Weights of a small transformer language model.
Size: 14 layers, 10 heads of 32, MLP 832 GeGLU, vocabulary 8192.
Training: 903M tokens, 6887 steps.
MLP neurons of a small language model. Each row is named by its layer, matrix (gate and up: input weights) and neuron, and shows model dimensions 224-319. Each number is 128 + 24 x the weight over its row's rms, rounded and kept within 0 to 255. Numbers have three digits each. A neuron's up and down rows have the sign that makes its largest values positive.
After each neuron's rows, "fires in" lists the words (lower case) most often at its 100 highest values on Wikipedia text that the model never trained on; "fires on" lists the tokens most often at its 100 highest values on Wikipedia text that the model never trained on.

L4.gate735:123072144128076107133144157130178126129117093141117115140130151156112109115111149126094109092133091093128162167113136133166123184112070118153132090116148149165134080151162169176151174162118124188108182117142135161148080112168115154105114137107132113156104122129138168156132166115138134143
L4.up735:154131093127136132112074113139148159107088143116113135151136124152122141095161155143110131118129146135146157115122122123170131156083144153157143091164118144151121155117150141114158125082130089136128131136125184159093149121144091143137119168134135144119042128129122119124080144147147116150
fires in: "s", "his", "many"
fires on: "s", " many", " His"

L5.gate546:166156132113101134126096140113163159080173109158092125104146112184122138089118133147124135142089099161063134095111114129087140138141116103137121116119132117103095112125140143114121130113070148164171176130166121147106124135080118203126117115152079146101118128149082133141166160165129105158
L5.up546:105106119111118098215147143128134124156137122122128156119134121110152125101164145112076125094152125134129089105133118151128155144128160142113128163121118112138122129086046144114123125169162105125114119139154122162160108104112172145137201116104168172167121108125140167150120135107101122121
fires in: "was", "is", "be", "became", "can"
fires on: " was", " is", "ed", " be", " became", " can"

L2.gate291:134093116170158093123118156125142118113135143108154130109175130154101121139136131128141157109175144093123147127145140118140129155146119112145152115127116134079124110103144161151133158111167115117147136136169151116144103155107114128119145158131112113086163120123123134118132139159130141112
L2.up291:061108095146129119158061123150123126118124138146121181127161118119097094088150112100122104135143165140120116128115119124107117175139171128138136126175082096108102141080143107156153128101117164112120119119160118118107156115146098144135168154137170075099146141131152109123096123128142131112
fires in: "several", "both", "many", "their", "some", "its"
fires on: " both", " several", " many", " their", " some", " its"

L3.gate213:151108140158125078130137063137080113119150164165094112161085147126119130126161111141091172100134124179120142125145098138103156127114112170158127106133112143103151100150123115114165098172136170133131130129105126092138139154103129111141166156183124127083117127159095117126152159130143115132
L3.up213:136083115124117112113165135161160131203125122125130148132158121130120152102109144140103149128153136142147150171140166143138132137122125108132127159151138141133132106122155105128146132122108144102144106138126154132104149122139150158138148141141185077119153146155116091126139173118141112131
fires in: "the", "of", "his", "their"
fires on: " the", " of", " his", " their", "s", " The"

L2.gate444:106126094132131080152148130118166152151109132105119130126110120130108178115125117154141142122102103114124125102077153157140115110124089143129096127133054149129134154131136138111115109130133138115154133174095151126117148093143139124121120119130136126171131108092115138162137125116156107158
L2.up444:112154102105095155141143098124166163160103137157132133190162114111096143136143091125144104150121119127131111134115099126137159134147131134142136107123112142121119164154118112115157120118160127148152166169112109154115115117140144149119154184102079122113186135129139168134120168116115122121
fires in: "to", "help", "helped", "inspired", "tells"
fires on: " To", " to", " help", " Cast", "To"

L2.gate445:123151148112118118119126170207153144138110104113130108147116143172146152111099138157091147124095154143127146078128130115128147156120166148151147121121086145122133145084144121072087140151139161104075113134141167129099165153110122157112125094134145076135123135164153108099157133125118115170
L2.up445:106111091128138156153136182166132092136125117122120128075139131137153155112108107143126119126115152160140098103157155093143154150133139107125119166147133133098133104120123071152125083087070147149134099088155148132106190155145124163134145062116123104128099111152126115179087096118126115141
fires in: "the", "new", "second"
fires on: " the", " New", " second"

L8.gate245:153136130095109155103174115096163144125110096134107119130104111116159153132095148135138092148089125157120157165109112133089122117126117116133143126115157147141117106094166127106086127153125140148154133096121096160098131166162147157122102117136134097098104102132126137103121121161120135138
L8.up245:100124112068105165134108136160103146160136099122129144112131106107099097122124144138135126124133123097109145128164134136131123136104142080116161129123141133130161132113106093101100145150109157120115134129181152146113119172073106144117140154139129155171155073117162165182125128108151121125
fires in: "was", "is", "has", "were"
fires on: " was", " is", " has", " were"

L3.gate501:131098178129123161125140157083121160135149108125128134140144115147111170122093152140087120153110123147171155141120099139157128107127100122098147128095066130127165108123130136118113146139112147133168123117126148131150113180149155149127140141147123145138119154096113148151151132103135153122
L3.up501:169133145141152107122149137107161132148093136124167119146157118146115143138103151127131118145135162113117120120202110162082144097119111133121139119165185082116136149159122131133098096135140161115159104124150117089135121151097145119136146113174111114105141117114121127124143134122117100201
fires in: "6", "64", "6th"
fires on: "6"

L5.gate405:110172171144188155125113120215112138087116137123111088131133109144119095129083150168120141121150118097109111097154142100092130119119134139148127128091184114115142118147137117126102087156121156125086128155112137178145113124101159129146124135145139126112114167142114111107133120138152118133
L5.up405:146114135103145132121156092138152088157090141114110076117124172121148132116117139147125150119116133107182118118161164117117089132120133152095080113136149152136121121084161125120151126101096139133151103104163154124099162121160141183109138112130094176117171157115155123130130153136102131107
fires in: "the"
fires on: " the"

L2.gate87:090128141125105131160130158142113120140091121113122104117151057134138129120100145106155090134107105083123090160151150106155140131158123081123088150065109090132117123111126095131124146169124094144119163120123122129134112116122110132118086105155146130124125096148121150067200099141153139144
L2.up87:138094076119101141126108135166122160110135138126127154174094124155095150133101140147140081118095161123120148156093105074146139116124132113164120175128129112121130117145135130135093151158111116149139164138119142091096129115133097152132109111105161111121186161153115151130126124158129155125
fires in: "a", "an", "land"
fires on: " an", " a", " land"

L8.gate297:077095123110114124151140122111137137122164099161119123117101146154119183123097116121103134122151127115150136104144143164104114159095164167146081120117074123136154121096164179136173151104146135143116136134141136128138138128140123115127137093124124133154100082160147145159131105103129128131
L8.up297:126121146119150142095157104127164100131164126108124128160102123086111145130151149134134130137093126131137143105160148105137120145117155151133129150139127115150127137155145153160135161102118220136106122126163126084179110148114113132128143121090104149120147124129110150150147107063111157119
fires in: "the", "this", "him", "end"
fires on: " the", " this", " him", " end"

L9.gate79:154136111089125136116086141118139142133123126143076170119143124110079161120129112094105120111108104093099128123102114122109151148096120145129115107123129140139101111172112150139126174156118134155130159136156135161140098148144125137115049105112166108129143130154117111125131137107163100134
L9.up79:141155130134127105105105126124142140096140138110090155109178112155103148097128131126128147156096125154142131159118135184111133119088128122116132122128160144149118152150116168124162102150140131148103124097132122116114127149116178082107125089161165103160079115179125148102169125140137075128
fires in: "of", "and", "the", "s"
fires on: " of", " and", " the", "s"

L4.gate19:152110154150116121110125100148129117110117113161089116127113094158078187165137125119119148110188158129139125121113149127121165123114142106167127098115116121148126133121104111101114093149102113107091146167157157135119148148141119118112135141167139127126127153160143139102158130137140121111
L4.up19:134114153136138144132105111165129099125116134139136164091152144108118147150134116127194101165138131096124131128082113103099131125151103103108120142122135125129159116132149094132138113102103084093139108094139145154099148160125105162179159138127144129106112157117164119151167148129118106126
fires in: "which", "the", "a", "had"
fires on: " which", " The", " a", " had"

L9.gate302:142118103115114077116138071152141158127165105135123125126125129141128162137101128138071145153082126127156136093092117154102166135126130134170099104098071111097113100144101152144164136140134133161127168144153154141171129171122142146142171110135115102151082087131147137118147135116116154130
L9.up302:127086181107191126099130107127141103144147154155130126172096158107121139154096106139137130195113120126142176135167174120103132120108137184117123154128144146111127145111136090087145130114106176119149153065179108095112136115156141094132192114106148124143150116123155126143203087095135138107
fires in: "the", "another", "a"
fires on: " the", " another", " a"

L4.gate381:170131111124150142145157108122159097101133153217126112183114151156139126114122132106141073104144155199120139124127123117162129132140129164139128104112118154155142144119136119100173142127110126123140154112125125103138141120147125134123104119132149129105100116155162084122134152159105132209
L4.up381:109101063145103166137169163081141129121135127111142108127133096109110130148125137144111126113135118086141104073177112089152148108169093113123144122142155133107129150086088129141135120172152153116113148127161155131101124108109165136105111137111105144109177123131118132112098132079115126125
fires in: "no", "to", "may", "without", "any", "into"
fires on: " no", " to", " may", " any", " without", "yn"

L2.gate62:124140141083120127121143129141122098135125110097079140145108131208142121098122124154132171124143114141118116120094146159165136149118134115145154132146142163079109153084094130112147086100131122158121142111184138133136138130176127083114113125151178102144124116134163136115180193063128158114
L2.up62:146159116138145146097109143155114110115075119135108128096127053129175145138095141133113076122147144109176142132145140087129090099100098174155118107156146121086116152135119137075128115113181115131121081158102122105115104099172122118150137120103137118093071097146104117143120158152149140108
fires in: "to", "be", "have", "a"
fires on: " to", " be", " comp", " have", " a"

L5.gate209:108153084117133093135149107163124136125080140138133084163121102150141161122165177141126130108100166117108153127099119161080167137113113159148139150129063118190100114128119172127134132134112115130076110170124195158129124123103142120133096109131139117120135110123146114114169177109124105127
L5.up209:152102100116141132105119151135159106137134136155125098125147152132129131107129088123109116131123157105123107126082144111145118177155114133110125081115101133104122125103118144133137169109149084172087140109133107090161134103126147083112133115111107092098157153138151168130103122149187139075
fires in: "in", "to", "athanas"
fires on: " in", " to", "na", "ana", "nu"

L2.gate585:145160138148119099136123138140119123092150099091083085095173132112119132125129144145145160124140144122174155126085127104139148139109097133152131109161107120120099147151098160066132113100079151142070100116115163071129094145141122197099100127141113105120126118142110126095161094128150168148
L2.up585:144119095136116141162126172145132084103074091138109168086146129123143087112125166167138137109167128095114085074092112186149155123171125094179123085103168132162115125110103096155117147114150116155110104117094101112156120145139125076126156119164175105111134173098128152117169116127121126154
fires in: "in", "at", "on", "to"
fires on: " in", " at", " on", " to"

L2.gate775:115101104120135130134162145152070132095171117164120110128122131164090125163099111141136148173108126133136138123152098095113155148129140137112120142133135119145121118097154137142156110137175149141135127163126104138112111131071159130108118111116136133146143111102134140147109160169187129130
L2.up775:149122160160118103130133123110174141145099117106135145114145161111122130108111108090127146115121095124168090124107135116147102125134131097136135126144125119136168103127107120159139133111149153156111147130142116123108095183118108134103146102134136126116110103070091097158133104140118124148
fires in: "new", "silver", "civil", "grandjean", "grand"
fires on: " New", " Silver", " Grand", " civil"

L2.gate586:138105142112133129137124119150140105114083129097141138159105168124159164087135117141149188138106161145089121138140120115093163149148120145160131108109156130135097107141123145093140135100132107128110114157169109100094144144132168078124153141156120112159164156108119103155129148132152147128
L2.up586:179136141135104149121052111141137091138139114158141137179171164110095146060130122138116162100133145122076144155112127110126146140157144133142139118135098136124105127116177102092104080136098092093145159118149122101132113083189117100147118109133132081144128168160178136120080147151130144127
fires in: "to", "of", "was", "as"
fires on: " to", " of", " was", "ol", " as"

L2.gate619:107150142122115141139099133104121152127162107145109098189119120073057109100124100078087150144106126128143093141119165148111170152183123166148157097123138134096107086117149134134127132155152098166145128133129128127146141150099148119122116098154057103119127154114150152115076138185144123161
L2.up619:116121129101102084150118130119140102122088143163122117180104107095146063087102152099107167122116114125160087136124105102118107105181091137130106114107138138159139115101145138152129159091093116114119117135099122144122114106137124128119119108131129073144142126138124133136111136148143124146
fires in: "of", "to", "activity"
fires on: " of", "s", " to", "ing", " activity"

L2.gate526:144123128121124138166102127130107104081136114114072116133100123173095065104121139096146113131139098117096102136164111124100131143135121141133148119133123116139108111095158184118118103156116152136101136171117150107125091157133130109109138116171149128100165107157118082088154104127147105114
L2.up526:117158135107106152139122166085134119130175119155139125089097111105145108113157162116119143095118129074107110100177117141124130177084163137119119095133108130142146130118137080165114127087125090126139141121128121162125110142100118159150158127149142131160132116125114146142175139144195110114
fires in: "began", "published", "joined", "started", "ended"
fires on: " began", " published", " joined", " started", " join", " ended"

L4.gate489:144110165120123127099123149173162162128142141135143138141079137135086141106117106135072134119144117126166165126096128108099106150134106139120121151078125104157081112151102156130121125122098131168088165113116140157151117159108165121104090113191121096109106094143103098123125103134159138073
L4.up489:132133136098112116156130118158142140124106125103099164171119079107099146109136111163129139106136158173167137157106154073139121117140100154108129132145150112131124114150117125160154169118130149150147123109113163162139122131134119092130125095132151102132113121133146140125111114157108115152
fires in: "his", "the", "same", "nordic", "trolicaphyllium"
fires on: " his", " The", " His", " same", "phy"

L2.gate499:136167135125106154138141077127147122133127155124133140164141097061118128113107112142135113135137101162132101113139129107079153130127127133160131112137073108154139149106152152081123125117108155154119132128118129135111139156082164125132102118120096092142147091083137133168138115094122135136
L2.up499:133110136141192120127101145129133101156156133124153124113144106132109137128127097138117111077144169063109141111182124152151160122137117154053097138171126107144133128145105142133135125106159153132126118129137137124111138103168078102145120065149153089107080134087171118129091112134150147104
fires in: "which", "this", "that"
fires on: " which", " This", " that"

L2.gate753:108117128125126113102162155108158122117140105113060052089125135111094095099122175146141156131137102114144143110150189098144141130138093131141150124132127158098106104101084128134119095151117101133092090134160167078109115126109138154115114116158116156146128127175100125099118112144156142107
L2.up753:133133079127143114103127147116179154129126134127090121091140105104111113102124196150136133144125108100131113135124098119111171078143119147162140131119131127106132105142140159103125103092131146126162152081186131105105121108099111149146102140136130104102104066185174152122133120113115120168
fires in: "first"
fires on: " first", " First"

L4.gate769:163126121164143155157138180116084130159116137125132146133114132115102128149116090155151149128172149143144129138154117170108134126138098122116135103164093130151171138138155119112095135134104169109118135079153121095139091166114151131129163103113067128104120183118108128112132141094138130155
L4.up769:138127113118147147130125128157129124155144117134158134083134175152088129126082117122160145155119100105118100119114095173135135104096133129113129138088100140104135170155079126148095136132108131117166116120161167127132162126119149157138179103117103097117094173127127138146118121123154141178
fires in: "state", "6", "zodiac", "u", "school", "federal"
fires on: " State", " U", " Car", "6", " Zo", " state"

L2.gate47:153092138110112145132134117100133127119130086115129129164146110136158099114108160129162122120062113098136113094098175158110145158089152123135134133143140114111138183090125108092135125141103159108148095149145101100085138136096127119126100070154149103126142134104146138104158106121174093118
L2.up47:111113101173070181148128120128140094140159138066123128187152179150133134090103105103115155131157108099142158153160176136148123124108159149122130100134110134064135170109170151119122091143130167142121125124095151145140161135136147112116120145122145117132083096102148137120127140114169121125
fires in: "not", "without", "a", "to", "for", "with"
fires on: " not", "ing", " a", " without", " to", " for"

L3.gate17:134124112168109161160148172143125132105081102109088081130129102161120098094116090130156136116140128126089135117121153148163142108151106101151113086091101112120104195108121136118118177156150125091083157128132170141123133152104113090115122165138099145141135154122100176144171136140128153147
L3.up17:133139111129124127139091122120141114130107145151126131125087147145137126057124143129131165103122139139156143149147132122175132108136094109146119123156115152153115092135144102127127082198102109147139135111110102130105161155158112132133098101140127117140179147165117108130111140150146105126
fires in: "of", "s", "to", "as", "year"
fires on: "S", " of", " to", "As", " Year"

L2.gate553:113162114147127080131100144108125134127175127143099119143132104102123126150122129143124131149132111130118136127119108104120138105144073109132113130163118120109130150162130167137132175152148128144112158146129158088119117115098144166123146104162116098106125100120120082093151119165184167150
L2.up553:116132140089105158128121157135122128135130122089143108132118136148118120146131143159169164106145162124131105117134109127143129118144127135139129101100111103108168138140129158153108110141154148137127078133089092163147155123078130111121166109158109121142121098175141158151134122106148138103
fires in: "or", "and", "to"
fires on: " or", " and", " to"

L8.gate13:121071127120109107122110123122154150149085082127124128160160155166095148130112163123109142110123154138116123079148140138107138089126133152153114118102121128109109110098113135142108179143142124144145137179167128132148127155108188141112094101121108143120121116156159116131124121139143150145
L8.up13:154153111119137125121127142124185113106111153108156126117119138094118129170152120137090137124085144115087100135147145114124091126134118122123120130105136105146157095114129112122074172185162140108128122113131136150122114120117141107155127153120116142122100136129108137087113091161113190152
fires in: "a", "as", "an"
fires on: " a", " as", " an", "ma", "ist"

L2.gate427:114122118141105101082146105132140178078105134080146127178143110108159098139130128078112148096115133139122126090138127121100162094108079108120088144108138122131133138099122148125124160138136149119130153140114122152170146154066119133134157152101110120135117120091168139154178158060121121096
L2.up427:101129134134132157141058153152146116181079128186084081149097134120167165141145104105155113114113110135114118108139116099180066145108125153108156129114108123143112143140092167145171135138142161145140091115148122136125127089154159099126169090129178122132127131138107138141146106102119156118
fires in: "he", "she"
fires on: " he", " He", " wh", " she", "She", "He"

L4.gate353:116060129152151091132183148132166146135156133135134117157112164122142084127127136167123110105108135110087159158119128098123139128123155167113140145116117097147133138131124169092130109127150166144141127094110127150117160106137187129128116102115096117083136118119137077116153118134095169102
L4.up353:120122142155110141127082152143159130110095132123141073174115129111100123145123112101119107135143119098139114140115156084096112138128120132131120142138143121144072145134111157162117122188120153105124115130100110161121136141117125115113173110128112119121106121164105098143139152168119142123
fires in: "her", "she"
fires on: " her", " she"

L8.gate64:139138135121137138137156118116103170095103132156137161152124095120118138120156155113139116164123136137085121112103138200093145086114120169096125086116129144208100114100101146106102183097135066119107139125147112150126134130138099139109104104125141121070120109142130166092113127160153104145
L8.up64:133121117125118087144114146113098141163124169147126116126130161183167156149151145100117129151117130110150106143139104159111140116118156134113182093131159137141132111114124151113097107123110112119154135130165116138089124136156106144121174129118110127135174134097101179145128135178122140107
fires in: "for", "between", "to", "in", "by", "throughout"
fires on: " for", " in", " between", " to", " by", " throughout"

L2.gate117:131107141151129133113159157135147149182121137153139135130127124165113132057083137149088138150101123136117127109091087137090136150101120148110111154099086140121118119113120092134148093109147117138113151162123126136140138125121180160094129126130132119137119087122141149133168144109122127124
L2.up117:135172148168140125134118122142144117175110131142145118135101159139155151126079137149132122138114088131091122118142156154115123143167164166114162107143134146122126133135156139103147150156156168121116096095119096108107140132108130150128095112129116136118126100142147151148161098166168130111
fires in: "the", "led", "loss", "los"
fires on: " the", " Los", " led", " defeat"

L4.gate224:146103132125122107183117131163106124079108160096128105093154094149111159131136159118118146103143120131140113091131127105151170104133093093110138129115129075170119129089126132141126108140097146176126141159202112166108150150139150117101115076160124134111116152083122119133140156133142138126
L4.up224:092139127143114107141104134147142104112160148134118105162139131112146168104162144122127140138149123121142123150139113118156182133077134148119175109182076171135097148152129117128098121121127176126106137108104157140131126165100145128139129153097109140108084087149156119137137164116155147123
fires in: "to", "can", "more", "may", "a", "he"
fires on: " to", " can", " may", " more", " a", " He"

L5.gate772:086147114122140121130130137119092111154112086133090135110135085116127168129122157120165169118142111154142114078117130169146143092163169143143133121138093115116140127120110188100092118128096146172164142172155132071115161154151133141147150120162138130117133100132120051144169139129124155142
L5.up772:135153077149126151141140154155172148137111147139140112113162123110109144130136125139180154129172145123131122124113169138202124171144118107131084107120150141147136143109115115154115113141156114127109118135133138133153160124128092136175178126084159121103129173134165118144166152132130142147
fires in: "to", "and", "designed"
fires on: " to", " and", " designed"

L3.gate727:095151159128132082086152132113111110113132113132125119129137120088083120131102113120145139101083115150101082120155131131117161137110078133127166157091134146167098141127127117121152125159109106166147141147121138140113098120166188130086087103152098128151154126094125119135150154162123159140
L3.up727:153156122109152133134094126176146112130106113117140157144117124103128149154138133110115120103146122089120124173166121138131131099137132135101118125112098089153151113151139130134114137186134125102132163157098130109139123099130095113149157098115124111103132126148165129109132134164107089142
fires in: "this", "utc", "monolith"
fires on: " This", " UTC", "ub", "This", "w"

L4.gate142:088108152124148149114163130120122128107124105180094125106106119128165154103128126118152137125177146095123067128107135126169119141114127145153106114143132145177142130111144133134113149089118152177128150119159105123160151094097124123116063114144167132116135163094138144088153116140135156136
L4.up142:137158185136131118148145159097147122161139096116138104111183099158115139120120143115138128141147106162158125130121124082110106114150123138117132117140123127106130133093133153083087139142113133120160146102142093155131113156153120121135157166123102067142123134113074116155135192105109138143
fires in: "be", "have", "different", "are"
fires on: " be", " have", " different", " distinct", " enter", " are"

L5.gate702:145153099143118155126136125125141100156116127110109151126105116158105130101157117204132119156130126114164145132162123129150111132139118103116172120161096145163090100117115129130133127154143154173125123159112100147135119150155109117092119134140153173134106145082108108116149113129105119138
L5.up702:146127127143096144157102071099119131083120139126113089112130089122106090171119145142070136110144132142144110119150118148129119138106126136127121074134111154109112119088145106137156144144128109127159161136104152121152145142131139086145120122125113152115130117148117113117138115100135154120
fires in: "united", "west", "westfield", "eastwood"
fires on: "B", " United", " West", "West", " East"

L9.gate54:165155125120103129151111124139116131080130123149088144128113144120093129092108142149136181140123141121078133112128139093130097114102152141157111117100139069132124126084132102128103141140113137098103138121109146121130151169128131137122123105159174102146176100143093099110117176129124107108
L9.up54:157143116158097125143105128134083063116160126144133133100101172110161115132124152135124153107131141155141138146160116145127101115142092127125127098131071148103182127100093160098106102105127100104136145139149131126130145105107148107149115146131130123177104130150154121183145142135121085116
fires in: "18", "8", "as", "11", "was", "to"
fires on: "8", "1", " as", "7", " was"

L7.gate450:109164143104116133137155113104130158119146137119115131079112163101085124106157129142126110126121159117101095123138136106097125170116136131126114098149116127147163149165126174114112137139130153152151137130131192131115092185076121112126161142102124124147128133166138118158121132122176081123
L7.up450:105122105108138101130132131121102109165121146174116135067152107106134118134099168130145140088142134160105122120163077142091099131135064125128121105134152104119096101187139135141171111119106180131119138146141100106120124135144151108167099120141118112157089109156123183133189137143134148133
fires in: "or", "first", "began", "calheiros", "passed"
fires on: " or", " began", " first", " Cre", " Cal"

L8.gate556:111060135085149150127130174137124151153128128160120117156103132158123129080140077157116122138117136137129138152117111136123153118122143130131092136146081145103186105132118132109149110142143151158130147128154139114137158129167135130109166088130108125102128108116121196117135130116107147186
L8.up556:111131156099142134104130192154128104143109157177165108141123152136167133097115114167086136174120095133113150107111107106133093140134110096087159134124120108130119095066125163170121164103130150162167133104098120114113132112143106124111167094138135139113179149148072117099115126108127146146
fires in: "of"
fires on: " of"

L4.gate788:123129170130150127133122169128139133123115104164121140141122114119100111139088146185172138155140101141129099082123161123131147149136118127136136129114120112089076112115172133115145125137104125164052147151123132167124104177156109161088157104181132141117176151102135159158112140130157137171
L4.up788:121122123131100142106143152106164095151102140163116116074097151138132098142107151137129151120104126149122127129124165091170182136144168084128143165131085142174123130102126142058143143136138157127152144127190126107161113128150144154112157100154141161073146185124159156122155107128083144107
fires in: "the"
fires on: " the", "2"

L3.gate437:137160151125113182115144139139091143140144114144112112145134074130145117132097157152136165165115093143136136126075091110090125135109107095130138096136166079135114082092125150122143135154113120109115105151106104111151107106164145139110141158118111132120144111138112180065164126121149136135
L3.up437:091145099161082107146102157147120123118114135151131074113128105118155128139101157162143077144133127107141088119112112135117100103109132100128134162123119140130114132178131110117118157140105108106103115148121127148119094124133102150115138153120141123132118104148119077139138118145117100137
fires in: "built", "played", "live", "2"
fires on: "2", " built", " played", " Live"

L3.gate326:138121139115101129160140148179136104133125115115090130161138126130130123106150097104120114111126131136115126151131130114144150147119170110165120162097110123104116139090106145082125123143132092114129135100101136131179174128097135129107096082130131174108072151134107127064174168095062129162
L3.up326:076138153131170145109159154107165111105115134134129094119146158169127116136125130153153116133124122106114069114140147143140128157104115150134163132114116209126134127158119110131146120095154165129138063113168129123128173150177161099124144146124108110162142096122145112139127134126121129129
fires in: "to", "may", "its", "premium", "longer"
fires on: " to", "s", "to", " may"

L2.gate124:127135161144129138132122118136095117095175137115096129186153126133134114109121173173137142119117110157114111107133167124165150153160147140106147149112141128155132136111173140141127083130124115123111126117100127093171141135117109124136160142149145121141137139114103123098157185099136136155
L2.up124:130122114139127161096099131133113133158116152082112110107129076083131112120151152133127087067123074060133145099112161138155144090103084119145152172171144131153148117136173096140147132153149162136115102149157109132142089156118114109143121117105155130154174109142118110107154143132133136165
fires in: "band", "station", "show", "hua", "yunho", "rock"
fires on: " band", "a", " station", "n", " show", " rock"

L2.gate288:130139144103162150188119176121141133146147118105086130132117123151135135098099136199172119097073118144168134085160153123123167137104098105157129137088129150097123163098109126103107115159139162136114095157123120153108088152126150146105106161155111139126136091119111088139154083154165130116
L2.up288:091112147120146119177085164100133125137148119114121099144112163103136128103140154149140093129093126117090117128135137113130161092114128062113164094102208166098133145129111130166099119114103067104118114112095110092135161147088088132141133154131103115198087089130118105140110152087164100154
fires in: "postcode", "made", "signed", "first", "as"
fires on: " Post", " made", " signed", " post", "As"

L5.gate272:112097121113121110130133165095114155120126123090116109141169108168100163076077144155077132058126125157101118116128108129099097132130143106130119074105095158166134142136121111143081142126079152137110132154133134143163128145131107158075064124159132120128140114151126128113110110130143141104
L5.up272:137158101117103149111099138110113134149108133089145161164138152121088127160124137119134132146093110169125134124124097122114141134154147132105141129165111127108134111124113092117091124123094132129139147142134133143132106112107145121130094128097118139136129185133105152101102130147152140096
fires in: "an", "that", "a", "2013"
fires on: " an", " that", "A", "1"